{"num_hidden_layers": 8, "hidden_size": 384, "num_attention_heads": 6, "num_key_value_heads": 1, "head_dim": 64, "intermediate_size": 1536, "vocab_size": 5131, "hidden_act": "gelu", "norm": "layernorm", "norm_place": "pre", "norm_eps": 1e-05, "positions": "rope", "rope_theta": 1000000.0, "rope_fraction": 1.0, "qk_norm": false, "attn_scale": 0.125, "bias": "none", "tie_word_embeddings": true, "parallel_block": true, "init": "orth", "init_std_qkv": 0.0285, "init_std_o": 0.0, "init_std_up": 0.0285, "init_std_down": 0.0, "init_mimetic": 0.7, "optimizer": "adam_variant", "learning_rate": 0.00101, "lr_mult_o": 0.791, "beta1": 0.95, "beta2": 0.99, "lr_head": 0.0102, "warmup_steps": 401, "schedule": "wsd", "decay_fraction": 0.784, "decay_shape": "pow", "final_lr_fraction": 0.0, "batch_tokens": 65536, "max_seq_len": 384, "doc_mask": true, "train_tokens": 357000000, "max_steps": 5448, "dataset": "wikipedia_en"}
MLP neurons of a small language model. Each row is named by its layer, matrix (up: input weights) and neuron, and shows model dimensions 48-175. Each number is 500 + 25 x the weight over its row's rms, rounded and kept within 0 to 999. Numbers have three digits each.
Before each neuron's rows, "fires on" lists the tokens most often at its 100 highest values on Wikipedia text that the model never trained on. A number after a token or word is its count.

fires on: "o" 34, "e" 20, "f" 6, "ous" 5, "op" 4, "po" 4
L3.up479:477459475484514517498508498511516525490487497452556494506516487466514477521480468499531529513537507534481504534472480453511498485489539526501522473527484470520516503461481549524459486495512489494538539523502467515428522504452544479527492475483530478518532503499523539475514493516525469492449480503525508490476461458489492502469520486495495554502506491477510538474481497524466516496502

fires on: "all" 29, "i" 9, "classi" 5, "id" 5, "ard " 5
L3.up305:518483496521469542486484519463493490483465532511502481510492522471539510503487477491483447489507538520473532555518528496507527512493465494473490530481527485543538522485522459475488507577464499505481495489507503492535466515520538500515532494441488463476491518443526527510523476478489464532509479505522498528488487518517519483504513511470500515531493505481538535531504479469464483496501

fires on: "," 32, "-" 21, "of " 7, "than " 4, "per " 4, "el" 4
L3.up1492:511490460502481522523553497476508497476508519480481482537457522559524495531486513552487500476457524490471445519511505479496488528509516483490490461486496524539519465481474512529541487531533505546526544516471474479488496519464513525520489495517510516546482529448508525480442464506514474482466472477527531485517489519499492472505505506487513506494526521495535516522515539530532477528527

fires on: "y" 23, "o" 16, "ri" 9, "ti" 8, "ati" 7, "si" 6
L3.up439:513480503495467523476546466521491510510533466551500516479477496480473495555537464493529522488508471528456482521520512514472507489500490527526492513481472502477483466463486499556455518467457532510501517504481477509517510470489487461464549512455532482521499485493545516500511495508447519471527507517502512462521518486451479524484537491475526472525518531470498563518532487472485498527450

fires on: "'" 43, "–" 36, "ell" 6
L3.up230:479499482493535556505506489514488498507511491467513488502533519523541519512488483493493475482512537540533487486531492527504476459509487506423477482475484516522554490458501485491517508518516503485512503498520480511503546491487515511478528494501481485485491523470515482507472472521473484540494523505521488516514448489535497491490529466440496518533489460510468485578502516492528465541523

fires on: "ast" 19, "st" 16, "pl" 13, "str" 7, "fav" 4, "end" 4
L3.up734:516553492463526498530581520519495533529486514500491455494475527504482472541500515531537465502484517513517446553457499497454507476470462486501489538479459517502550520491519469517461456502522533478484490535533509459556460488530484484483531512502482526524507473483487522533498520513471502502485493484519536489507460523483448496483500499496468482473504495472523482484526502514481498503519

fires on: "s" 48, "ment" 5, "ly" 5, "ing" 4
L3.up233:487493483489528513494493503508483537491505495528506516498449511532511520524490538488509484503442516537520481517512482518488485476495488469451446474514503502534517501477508514541494492519487475525510506497471443483466481474494481500499495502482493522489512486488510515526488513507485497496464508503535524436508524456479490536469553493518500479497585488494514504484504518508467535498486

fires on: "e" 36, "all" 13, "i" 8, "o" 8, "on" 5, "en" 5
L3.up1112:531509503495483560496529512463442430465501568505512469523464502525530533503472471510539538487480494513471479551543511501496476529496498516498538507503446478469515501484532543522495538558436536513510501534492499514546531502510485489467553483488517502522496474471524539488509528493545478526494515529473522494485489477503471515544530492488529549480517468498465523541496517484521526508479

fires on: "ail" 12, "10" 9, "as" 9, "00" 8, "o" 7, "ti" 6
L3.up478:523509503484515552492562497513501509519484498523547459506538479475450480516553507488531481478487506521477479513467471500488518507452506507499494512465481487514474503461484544488466506528459513508510537568498485503517434479476511483482562485511477483525477530492512510509499469508472471488539497522504542489501519502518509507478496447509515506480516513456496475505493519487519538529498

fires on: "el" 18, "in" 11, "oo" 10, "il" 6, "en" 6
L3.up1161:523494515477523514475543465522510542516508487497539496478497566505502498507493465469533487525490508546478476504452512517509454522506477484456525544498449503521507527458485533489520511503499536510463528528492471497550477506493498496525495491486462488488504510510453503460543466484496508523519518531509560499544513514524502468530515463476467531505522480526484470477489512484478524530470

fires on: "\n" 57, "- " 21, "more " 5
L3.up1002:514486482498494525475524451451447488469462490476507495473536521479473532500510490515515470518517490507513499508501494459471473532483492502488504506487508475513514512509504483492472468478524529475481519520496512516468480473512504480470509555499466489525466478493477485493539464505483496509492492523506516518527476489503477495512481455481540516524501488506474519549530504515484474484531

fires on: "8" 23, "9" 13, "7" 10, "6" 9, "5" 8, "a " 6
L3.up1448:480506490541518481544506493472496527503498526496501502533484556520477541469546499502526505506504493530526508475491478488484529493457481517474494481466512484503495499455437496510503482526499510467528483524485474512494518450512470517458490496511483566484524517485512487516527426484504495501533482481509488488512481493494472464480477534529504502513510533461523495482489495490496506488521

fires on: "o" 18, "6" 14, "ang" 7, "4" 7, "oss" 5, "8" 5
L3.up1163:477475504500514538522532489511488502526549537519488486430489536524494523502511510503536508483469496508518444501487491533477536492504506531495534500515510435482494491472487536524484437502480498466495483517458500482560498508487459478479501513496486532472505502458503508532486472515533479496501478494463523523486508488460516517463476490508480494480513466478512486512522513552500505501445

fires on: "e" 12, " " 10, "re" 9, "'" 8, "or " 8, "en" 6
L3.up36:490460513480506521563492462517490436510505534453495510470485506474498475490531541483457523487517502497515483496475520516464497469520492483478500487479495489532531493490467490504502507522495499570484521555509441524518506545468538509491532503510517472504544490491547492497532495515514511478481470503474527499507549494544519456575544483469457499501512518539490456525494457516500459526496

fires on: "w" 19, "–" 10, "; " 8, "'" 7, "the" 6
L3.up1133:475466489467484466531499469499481470542528485499513520488527495554543492518477526481491481452495466563518505499497521520462513520478490508498505524463498483509519495489480502495501503478494528501466527457529481474533528489538484501489503519490478503497496489468498496511457524534482478534481495532462543518497507491518491497507565481453496514476483473499505494518512539473475474508463

fires on: "r" 12, "ul" 11, "un" 8, "igh" 7, "em" 7, "h" 5
L3.up51:486432439470527511482538507509496537514483527494481529513530475490497478526476482493493461511541536539507485495491510523493488480506492525503526524523502471500502497495450494523515490527451511516497501517486505470485497480479518504481498496457511464526470494480508507413517540525499498508455478486490509495491492490529489506525518488479503474439470549522508503511509467463462494527469

fires on: "at " 30, "of " 11, "The " 11, "– " 5, "A " 4
L3.up1300:530499506507467496518526462439523420520495521489516516484528493491528512520560512533489562463522484492454525499464501443448484466518510495501496529505435479495558491467532480506499549507481481498529501523528471449520512485508519516495526515466502505487514518480495455512505485474523521518514490494470498492507419500496511502510494488494480491484474519512514488486504496442494497465473

fires on: "==" 24, "as" 17, "ag" 12, "at" 8, "az" 8, "em" 7
L3.up521:498505483501494489465479495495523479469509491477540478504577515461541481507521506517542519489528498497533487497470515491524507516475439500524462506519497481486537500493419508532499506474491516513503517505529502526469547496545501523504501493477448489483528526514481544512481494517524477475499475524509507519506495517481485444498518487519490512475511536491476476518504530497484546537491

fires on: "os" 15, ".\"" 12, "s" 10, "ed" 10, "ens" 6, "t" 5
L3.up544:480485507491489517509503482466525477496519529494505477496468520531526480507560489509509491526497528482474499516452515507463552522449514520482537443492503455501483519510511520536462471493489540491553523518460496526491456481449490469498491530474492491504531492494521500510497512513498498421464502474480536481444447484481484516457515502502478446511477464491514481525462506515487486467479

fires on: "il" 30, "to " 20, "ul" 10, "as " 9, "al" 7, "v" 6
L3.up1441:523529502474514516473506456480485478508531504511512482534499507496485527524497458506490525513528527503565512497493514423500486493543520489479488492539507501535513480502467535488511487534509466542529483488482489534486494460467476500462503518484497495543485488510511521455542488523486489436485452499484481467452479458486532497486496496531536523494495523510480529514506450496483528542510

fires on: "an" 32, "a " 18, "of " 15, "et" 5, "ú" 4
L3.up909:507537529519549546498524504443492502530507504497498489501507490501450516521490478516483503526527489528545467520508526463469529470482509477462519524505489510513493494517467505495490494513497502516525490524498505518449522503517525518487506518461489516567555478510488498459470509463532507513506472534485467506484468473515507468501518451452506524486471471488517558486495530513490505503507

fires on: "al" 27, "l" 12, "em" 8, "ul" 8, "our" 7, "id" 6
L3.up282:485456436476487499487493440481524488514508485482488509538510536493507528491457486529499511523545526501492513479494529472503489472529498475538495541516516509539496520492516520533474494520532495500553539499485469537505486471479518472480511499473481454549516501492494518472523483510481491497502496536487521549478460525528488497495507470452508501459501452503475503488483443492469497509481

fires on: "le" 20, "." 18, "y" 12, "Le" 7, "mos" 6
L3.up1490:545494480491500497482530441509536497505488495523514517495482497507488478480514509502490482474484534518495508538485476508499509494503515505489530509493471506509539521496538511507487501536487459527531482501488456499543526515532461526510480524501522488525517468518511512507496474473476506499500499530480531495471491419489492484535502533533497525457539484524455536489551468444471549494483

fires on: ", " 64, "h" 7, "ath" 5, "December " 4
L3.up1502:540508462527521550468485525479489500485522468508510491496516557525469473536481526530481500482512511499509466479453513527468516499470503442487531553514503479517511513476536457515507491546524542535493509524522487474511503465497524442525527501477456495512535499471506488522459481495499474503478488550505505544507482538493445467516531468505500487449505503526471491519493465504433511524535

fires on: "ys" 17, "es" 17, "mos" 8, "ac" 4, "el" 4, "s" 4
L3.up807:503497525507484460499482437477485501547504469491552459466482508511509508508542517468476526524519520513480496532484467494467519523488490474497496524499496508493505517488476520545485510535565496490530477501499484525495449497512526495496539511482468496490563470497541483511544518552539466511503488528481532489492484500490459503510506520513503551470497469518480499482493476478495513524483

fires on: "'" 53, "k" 11, "j" 7, "ist" 7, "re" 4
L3.up1453:499427481487514523531546466508474517533508513493513491534505502480460502510482479499504489498518481541477482507461486463485472503485503452515491501508484511493512518528512544517492493521482491492539486555501499471487513483476498484523506519544525517511537519451562481544532500507515483524457533473526534454537528483534478502539540518492486501510510435468487456548492491519519450525511

fires on: "on" 21, "el" 16, "ers" 9, "ord" 8, "es" 7, "in" 6
L3.up1415:493487502489499555439523480462454538513494481499532495476521511503495539512494512482493508489501519497464538511491504500507516492521543487487502597513495495523522469477494549513492466504472518525524484484475527494484473490460493503506557518523501495532521459490517504494533501462525479526497498517463501458537473496494460502505494511526539541478514507482420494469450499451519574524487

fires on: "en" 22, "ed" 15, "en " 13
L3.up1208:495448473499512494533501506489518477514491487497549498486485483481504530518483472506485496495538544548508448522469468494508477528510455470506517482469482479493555500472507494480508496533500476469499513486458459495492448518470497505500496481506410523527499489444488505463546502506494491544519498546474509489506491466496453520520514472483502469484565508536502479507482475506481521535521

fires on: "gr" 24, "st" 12, "cons" 6, "em" 5, "b" 5, "com" 5
L3.up1121:463522487514548503466506492495464508447510462496497494486486517547513502510537486460499462478474518496485487493490508483477498422485502488479546483500470496497522497468478503546495471506572514521579525519502474492460499480474518491462514490464508482525455489517482495505523491498506483532463529526507489575531471435478501484511528499485524470516535520487506531532499499527452479527506

fires on: "=" 39, "a " 19, "." 6
L3.up59:501521485485474480517536498499451515483468523490520514494482543500485550496546522520479518467519553509538504516483517525470439440510477518513477474504540505512476521486500450511507488503511512485537485481514498480511443512507478488547516548516489486480566475507461503562510497511519482476516494516480502499516483483471506465498519465510518511498549487453477460481530467522495547534515

fires on: "has " 20, "| " 18, "for " 17, "had " 12, "have " 10, "of " 9
L3.up1245:497491503506463543480526464494445516495463508511495471514511504503537552486490501549497513502545492520521495514484488472478501478471524496522515475529474470520516514488491511466489453499498514555522548536493495508545505432478526536472463520458506447478508507514510490530528505481483511501544550464437492509464499515473528445524498502505505494503552484457457530481527484475472452517482

fires on: "ing" 26, "en" 12, "'" 11, "-" 8, "on" 8, "es" 5
L3.up797:514485478524550492496504497462524489497496501528509472498513502441551535517520472485531512542495503508511480549496471479516489507484448496486540517507514527470469509478479539529508491474468513520546519516500485507493514499477502530491485527473461508556489473494561479515513465542518500487519489514464550484520528501529491533535500506520532522505509466531475441509501516489532571504516

fires on: "195" 23, "202" 11, "u" 10, "t" 9, "y" 9
L3.up408:495511530469565499523510521491514512553516521508518500493487529483493466491491512452530485505479502548487532504511455547481473501484505502469529572478491488470509473551424501529460478510487506523502512496467486478498485505516496476488513507495501511529516499507474493494540516501488501503477486524463507508499519481503483469459528495489440499506536496522556518502482510461444505530452

fires on: "(" 31, "of " 30, "|" 11, "ag" 4
L3.up1396:499482523480463495527488449508467476551506475488543462509526478492497528553515512507485520496550481510537505536479504502487524480515563465521516493518520439504537492483540497522510541500504508464479531498502477493504535517513506505515479512472486537476507464503586473534488494498492466466477546538457539544458515502449483538539531501472491485490513519493493532499567479516509535507463

fires on: "sk" 14, "er" 11, "t" 11, "nar" 9, "tor" 5
L3.up759:503501522433513524487477500536498489504450483472482520472528478486507495510504507507512523535519501511484533516451494497503504506433462499519462516545473462522526504477478535500485443494491536482482490526535475527509489479457510486481535557474500497523495502507522502500509543510506464476510536543495505451522529514507467447539542499520487524502508540508479519522504484489495516469495

fires on: "1" 45, "-" 11, "of " 6, "2" 5, ": " 5, ", " 4
L3.up837:499453496508479478539529503501500470496492524462518488511444514498448500499526534517492530517501504481484482514462467462501472510474545512501522536524477520492489471477516505514509491505529505466543527532463496446535507476456477509487507488497494509540503519452491478505473432503458509493449480502526499510511487550504505465498526490513472513523524483486490501483464472457527508449462

fires on: "en" 18, "-" 16, "ter" 10, "our" 6, "–" 6
L3.up1478:478523454470502487516508486475486465520483517501512493552508515480488492493500491525476491484506472483499480540496513473468426507479487503489510494516512496480495482482486537483506511549468495522520538521500466509511523490489450503483515520512436518488515480442505533505520473524506479534483516482476518506476478518503498497481515511534500546491545475504536470514512486535457523513520

fires on: "ad" 27, "ev" 15, "==" 10, "re" 5, "rid" 4
L3.up982:486492489496554496484538504513502469505506486470525550501499516515511507480468497488520499474539491491496459486491531487491517501475482476496506492515475495508527505456497535506505511494519516473504524509555465508513495558500526469426466506486493511528479490516543490494479549509515435466497518506465537524524530493513450503539516496470527528481549450463486499508499491500489499485482

fires on: "\n" 96
L3.up197:480476501527479512484488534499504528471461479450487502482487563539526485513512499515510509520485497511523462496493461455512528460470490495470539506506511495488511508488507498508487509479553538521528488505506510462467498478523507475481523495428487488505482488508538480502491470494540454484512490511478511494521472519538509551499484488520523525500513444545477509503491488528477468469528

fires on: "and " 33, "or " 12, "ar" 11, "s" 8, "o" 6, "ol" 5
L3.up1534:461520478456522504498478518486464486502534467487508486530506516500487501536480485484506467490512477502483488496475485498503511529525415472503517510470507475506514534456515516477536515465467505486528539535488471504492530500499478479508515492505489526491498484477505516473519476506543481494432481523474496513458468498482502520498511471502513473505509556471522524531509480526490475519516

fires on: "| " 19, "cre" 18, "ers" 10, "s" 9, "i" 8, "to " 6
L3.up1355:497515508475490484488505508465494462552473523456490478497511539479512487449527489517482538509491522529527487549527476488499497496465506526474536532484531489505498518563511484498497483506462478478491524485512490477521538473480520472455506562452498478526542516461508503489497440531490473508550496513477490517496509483527545486494500522513492512483454494489455541488473491475460519489456

fires on: "ul" 19, "ig" 12, "ed" 9, "ad" 6, "ust" 5, "ant" 5
L3.up507:432479469505495514499500483514486447497485491503539505499465510566504514489493516538524467491488496501513519535532516507502498480505483503516500507497496510527526507479491474480503529490500476501509544533498478505462493489447472525503535517482446482489508513501510481553498474489532469487481493530529502471511487507496458530499530427501508483515509523491558507513511512512509527502523

fires on: "ti" 22, "y" 11, "Candidate " 7, "ty" 5, "ent" 5, "ant" 5
L3.up970:450535502478494461502499473479505513516477501508481472499530536459466516502519489513517494502508522482486523527499476492473503493497449522508541512512480475446539475498457531539505461526526493469470490480495505486514509475532506473490523498474503494526500499497465495493550520531494508509527518486472498501527483508456473475546505479454542455520476496479485539490523495450492477504496

fires on: "s" 24, "in" 15, "at" 8, "l" 6, "g" 5, "ing " 5
L3.up866:500472503488498505492503489513519556491494492522491450486506530511551491512491524525518532516481460534497498540496510488550510512470520508466489517503504487504517492465468500516506487484507499517547479519476495483519472503483504470500503508474509477524507502528573516538442487498502504464479486467482536515478495480493499472528521466529463499542532520524489476513506492440492525527464

fires on: "'" 58, "ch" 7, "us" 5, ". " 4, "to" 4
L3.up378:544483531490524490473519489530494530507453520477548498463523542540477515517467508513491479492503530566542483481498466503480465475516511522430473510518466503541524519483508510534509466484480505485579521498522452468530472516534547487513480470498456469475532516466497494459506462490494523510446487498488479500475453506487467493496519457527519478512512462479489461514498501530570503509470

fires on: "of " 31, "de " 12, "from " 7, "at " 7, "reported " 5, "\"" 4
L3.up1174:511527494512488535506547526466498479479489470476528488477515527520495522497506501494479526504482504491486477512465513443505443491484498471498488497508490506478504515446492507512556509477553483520536511517504505463446491514480508499449531548550499524505492488461489482483518484487514491487486507454481508495519513493485507510565478476473475456526511541504495507499530485511471482457537

fires on: "s " 44, "as " 11, "es " 7, "a " 6
L3.up863:533485515501495503531478453435473501512502495530515537484505523490495511514476515463532490493476567521544460503491482515516499515487495463458499475497496498524506523519509517520463503526542524509524498522486502507477449531511462490495481496497497497482476500486527524471510492526489510489521478556493527468501471530468468468500471518492506468511528529512493459518559490535491505481494

fires on: "at" 25, "et" 14, "an" 8, "-" 7
L3.up1160:504526498506530504456538535468465500555539510489475509517495494516496497489501503481479490471546486540499517520482504532487556474478463513462525502529476524496505508459526476488507535471502504520514527516523489517485456466484503505497507506461537525491505520487503495476464507516524520523449472522477476516484505536503514460549554463505498504495517512495493510513483485494517518518457

fires on: "in" 21, "est " 12, "- " 8, "it" 4, "F " 4, "st " 4
L3.up406:484477498463500554523511466518497482460510496499492494455513500527508478502496505469539507480480506521508499460475510469448518495529442465449499518448478474514450506487491515533475510495531513493481493515530481520526495492526519531491534528491500516540493464502516492516522467485547512451509514540482485536503533496482497477512514525494456467515458491511472475476507521495532515491525

fires on: "-" 41, "ap" 13, "em" 9, "ang" 5, "aged " 5
L3.up412:492477497522512501502531508500477483481511497501518465483517521478497486512519510490504496491522539516518460532505553515519466497508487505451484526521476481500577495515527476476521491508513479501478476486490492497501520492497538504550518497501509507500494542471525514517496477480508519518480491508535503541538490515488546482555521479475536485541484496518481481527523524517488480513516

fires on: "=" 30, "as " 7, "ara " 6, "ous" 5, "op" 5, "ut " 5
L3.up971:511459502475490522458516528511481529490474509479506570496514499503465508478480528487520521512504495503484487507523478471493532521514504438475489483524507457512481476481511507496493470518537514516521545537504497532438484475481509494493487487498468501506509486493536490512566461484511534531448498521528477498570482534472529528498504504469517536479502447494500496537481438530431492539502

fires on: "." 50, "ati" 5, "en" 4
L3.up643:466499539512491513504498504531482488480480515481526505510487511512535514495508516502450495456504509477518492512434511532498478498514488528474490505483508518466537495473480498530504452532493503492545517513521460464528510491508467445445528528500499520489515504492463502562525483501508492489449505506515517503510503435482468491504521487394475512497507483432473542499516434510470516539521

fires on: "-" 17, "on " 16, "ug" 8, "off" 7, "ed" 6
L3.up1328:497472509478527522495513518481452492513542501523483538545495484472531532465508528509516523461538459467503509533512525528483531527478499502494487470499457508502492513469500503517502494472538533501484523523484491513515555483535506498510522524470507501499520495514490493495529500517499515466468531519545520474522508498494520502500494502464499473486526479485515512508503484460522514472493

fires on: "tr" 44, "b" 7, "-" 6, "te" 6, "ug" 5
L3.up50:498482539509490490510490509483478474488510502502525527528543459462511511479505512520518534474508536463527488561497477494514501473519467522513532489531506462490485533482486512500501456517495516514488525540526509492512525515476501490524510515519502494497532494515572522507519448491495508433472486501493510509513511488527485499483492502517488483489473501474527491534489510471491522471477

fires on: "ist" 17, "et" 16, "at" 8, "st" 7, "em" 7, "ati" 7
L3.up420:492497505502518512448457530472488502470504503511543519451507561493522535526539524541550485497531444536545510470460497500499456462493465496490535514491528478494481502480511485525488498500518531535509522494469485509488483503497535485449445516496504484500481475492460508487514489526531489477520490507509501538519497491516508482462538454466536493516488518514519527502492487490499456517504

fires on: "in" 19, "on" 15, "-" 7, "son" 5, "and " 4, "o" 4
L3.up315:518479497445499488493512520523513523542514532501507468493492481519439493504468496451484472483478492501505439529508455450528530498488497510489479498528535475527503501439466515536449534516496486482495532510447518488486503532515518490506515495511486493470518481513518520527515442498514503502432455494500512487496449494484486485474469491495494526486498464496475472500517481520496507477482

fires on: ", " 55, "ed" 15, "am" 7, "av" 4
L3.up1171:540499491507514459506523511518481499551480500481554503521453521479516535526518483547499521546526465543511457511464500516492493486489530504517508516499483492527532519443459537498506504497501529506519513518457453494485473469537483509513476524464447489492492512493520504485537519467470418494471419506458526498479498506514458488487496479526513483430536479488483568501478455483492528517477

fires on: ", " 78, "a " 14
L3.up1045:460479507510485547518519506492443509529481536466510496480490502508469505532550489501494527463496482545477514523497511509490469521480493499470522507542540492498488496510525533553504479530525506513529490533467503523499521473514453491496530534514506502502543498531487481542516500493505502469461497490488473489497461519529499467462498479476517514481487501470523533531535497477462509480480

fires on: "=" 50, "a " 15, "new" 5, "end " 4, "largest " 4
L3.up1003:488521452481478533502515491461468482473472509501521507463517521516548462544536491526501472448476501536513526502520447465464485495491497527482514494513520522500499483509441567534495484487525542497532514534501504527501520483497477500459525507469486528521493477531507515543491507488557494482477475502531454528527474538468504500510487478503500534485460503509510516538595542506507484500451

fires on: "'" 37, "-" 14, "d" 9, "–" 5, "’" 5, "af" 4
L3.up1517:454506487524516507473508507473518458497492508454515484486474531512531499480508494509489505508469480507534487516500492494530521518484531471464478532544530491516527542459494527500535495514510509524551526510504440527456485495497516481494484490509458493490480491483497506474492498504521463499536501495455518511497482533511473451495471515464524537498495440472482508491511496496509495544511

fires on: "t" 61, "un" 17, "en" 10, "are " 6
L3.up722:554517496478481505516537496461438512544536523440468490463457512461505516488482487526500508507485496476519501516475470506465518475521458507479574490490526495456536529521528490477524501495479531482510503528524535482478515478495512486496515526535536501525536466477513508502510458515454503464470506504482507477501499519493469489460494502491492499532491508448503505517507493498515532495512

fires on: "er" 26, "es" 12, "tor" 6, "ers" 6, "istr" 6, "ies" 5
L3.up1333:534479484449481511476493448491539471498484530525526481504544517505536511485521479494539490518500490504508512523486515502514486502517431524477478515478464487495507530483471499516490497501492510524519498499501450522505469516518532510476500528505481499460486496527500521502471511492505470477509561551495489490497539457478495493505485504504544499516518510456464509501512438494484485490491

fires on: "i" 25, "of " 18, "year" 7, "h" 6
L3.up1271:507532504520520523474517474514469441523495529479528503552521526544503518499490512547505472488520458499527488471495463504453533497462513521501540499520479505457500501481477523551511497478528517487508541518483500508480488471493514501498502474489482519528510517493532494514482502506464460523451488485470523526549492490519516493464488483532494502485516502495515493533534504446539515500510

fires on: "el" 25, "ed" 12, "y" 7, "is" 6, "ar" 6, "le" 5
L3.up447:540483500494530481472542511529495453492478489484489510484480553501472523498538516466493486507562554483530470556489483506523470494490476493496474502516477449501523512485460526515529458516537473544525529502504458538545498518508522463476485473513458530518564498542533462473489460474515521495498495508455515542476492474471500506492515523449489490488541463505509513488508489512498523520494

fires on: "s " 31, ": " 27, "Tournam" 5, "from " 4
L3.up877:502532510439525519480523450493532497510497498501512463509490529520479510491451486502486527519549497492500470504444499518500482486491499455481520513491526507497505527467488508542503521543514525493569495507509465543486487501528460500525505502476496477499499475463480499514506483500480517508519471442473520486520502474484452480498524484515523480458476507468439497491483501506497486506453

fires on: "–" 16, "c" 14, "r" 9, "est" 9, "it" 5
L3.up546:494530491483466531478540498485490440501505494505539529524526502496488480545506531490493481487515450484512464507506472480477574491484541436427479487501448482537491502470508470467506519534501513541490525562513511510536478506479506503464486464480488500477468505486549478489478497488530487496487542512473490538495507502492527469493525492505523510487550487493513453550498473508514511495470

fires on: "'" 40, "|" 14, "pre" 6
L3.up1520:521477491507468484496473496494471473534479523464495514507478516549457482475527483510510472498529489510515525510465524468545486526489537511485507484519527489524507563474484524528519517478508538530515508538504443528503515466497475496470531515468529501481514485502526510483513508473504491456507470523476490483492513506505445502469514500525489545503504448479487507505505518533485533519470

fires on: "s" 64, "ish" 9, "int" 7, "ers" 4, "ates" 4
L3.up172:472480474463517497460479501529513500528482496512527527486480481526506468509482492486481503508513523528533461485466459529485534513504505493528472487532555448540492527493529507499489479495476502478509511509499451521469503508499552440472492498484497514516538483482518550464500513504510469443497454495496504486520519457529490524549532483490495500552515516526436531525480494510512501518525

fires on: "on " 19, "ag" 14, "r" 10, "met" 6, "they " 6, "into " 5
L3.up48:475507531521515512540502497534517498464491514495481483496533486510519499528509495478489527489533531498496512454486464509494493475490483521486524505525458525507524545513495473515483485552488500500525589519513516481475498460516530481499555506458488479488549508488517472488511480529498524472440450527501460531550489541470473533490500462492550502476486497498446519503505487485529521503495

fires on: "| " 58, "of " 11, "i" 8, "on " 6, "o" 4
L3.up97:553507498516471533483498511505494487489508578462491516515476551520508534478508489518522509515508512532536481496519484500464440530493494534490538550518489481513512546498481499505497457490505527499517504480483487452510468513499488506456487542469487506469592500452480513500537479535478516483527507516446525508467486454458506498485497489525497518538499456480517541502480514472502523501470

fires on: "9 " 16, "'" 14, "8 " 8, "\"" 7, "6 " 5
L3.up1176:498501459493559495496509500485514488498558488479497538492528519524512463528425542502524545500490502495501468469512513496497473509492537492473492507485482489506512502475494514521511470537500527524485531557518466476515491471488480516488537470502478520488499496483538481514520473517517449504504525484446520475492474503514462520494524491491501505492519521533495447571495467509519532517486

fires on: "| " 24, "al" 10, "al " 10, "ar" 7, "ter" 5
L3.up821:427477495479523509499466502509521467511516543508504499541483498522462504509524500523586474501492515496500499514488492542472508512475488526497489478516497511458493510470484502482475475508500488529529507517497435498492468476459471507442502508471514495487454476484495523521551516516466496486528492511466528446550497478505510489477494521476478499524514487509512507501497470467497534508481

fires on: "ack" 10, "on " 10, "pr" 9, "ag" 8, "rid" 7, "from " 6
L3.up1136:504517491474524547485496501513520485490517533469494497492520467487535528503527497470517494479516486524503490545510498496519464522496494490469485495541462477460494528514467543516479517559448491509521512507523481510482528490541478440467520500453497499501459508493470527485464467479489487470495478493519530507534466501493470495469530500491490506468481527510459496514510483494503578504499

fires on: "m" 21, "s" 17, "gr" 16, "km" 6, "made " 5
L3.up702:489494467490508506522468493491502517516476511481516521518477529472484459500480474487512456494492463501554480512479520485511492501501473529462465474533496479475521510470504513482500539521501536486490526516497500538483491489536502483481509507499500509497538462508478538480532506504536441490481521520495476498497461524509490467505516518483533494534470477530530509557573492508478540501522

fires on: "al" 15, "ap" 9, "• " 9, "or" 8, "ar" 8, "an" 7
L3.up306:487490501480518517513476471501500491447491575538510475542476457559503501513505500475511511483538491482497498540532520508433495521491496502501532468522492497471491457503501509491497507512487510495507509539509503512505480505469500470484503513488448524475498490463488492480501508526495488483484526559491467501529503479493481491491526501479510511494511443509489544522476517485489522524474

fires on: "in" 13, "it" 11, "iv" 8, "en" 8, "r" 7, "at" 7
L3.up510:489505520497514533515490501507528533502516529523496496481517503489504480543521505494525478470441497533483502499465485466489502432500529473462519535493494502496506581451497493421495465537472528502515477508535430462517517501482511509477490504480471491486460475498516525491524478509513483452452498476472499519511462503484483470535569488478513498491560502481498485496462499474508510497487

fires on: "es " 22, "ers " 15, "'" 8, "s " 7, "ti" 6, "als " 5
L3.up279:482474497522508527455492494468459492477523547506451491524521513518557517475516493504497509489487489485500508532492454564473487521469501528488480557501493537518507521481499505505485469540462519448517521551534510415508498490504499467472457532527491462494490533483552486508469530532489496494526510538498479490480477488538455489505533504524496501470486456456492512523549465500485480495482

fires on: "ing" 18, "en" 13, "fur" 7, "ly " 6, "even" 5, "fully " 5
L3.up71:485497496535505528508513488497490465513513528450578497486472538511538504519465527520491456490518563482518491478506486508489494488486462514489525460527487476471506525496473501522551480480533522516480528505504486499502480473461493492531485481479423538499532481479516482506550482523533488508497522542520522497524499470477514502509484486476522500521530490512464487515492523488500502538485

fires on: "1" 26, "ed" 23, "al" 14, "s" 12, "us" 6
L3.up1199:508517442520500526488489457487506481518499482521504488534463496511471506521537530486508475499498494492521520506485488551473550480479499469507475554496467461451493499510475529521505506516492505568499503471464502500501473472491470478518480489493543527491480498493506475541509471511486460438498516503500544494502502494472505493512539457508471469472500483462512476530508509469500504523485

fires on: "h" 28, "it" 11, "am" 11, "av" 8, "ich" 4, "r" 4
L3.up462:483475493473523504491513506466476502514497492513501518518524498483475542533487468521495476452461518522525467479422489473496558508462495446481463495467486489507513516456525520501555524465488522505510536521506465500540496474520507521521511450468519501546487494486504539488453521522504497470475526542504520508509483482507538452508537507483485523494542478451523496493499482485471508522486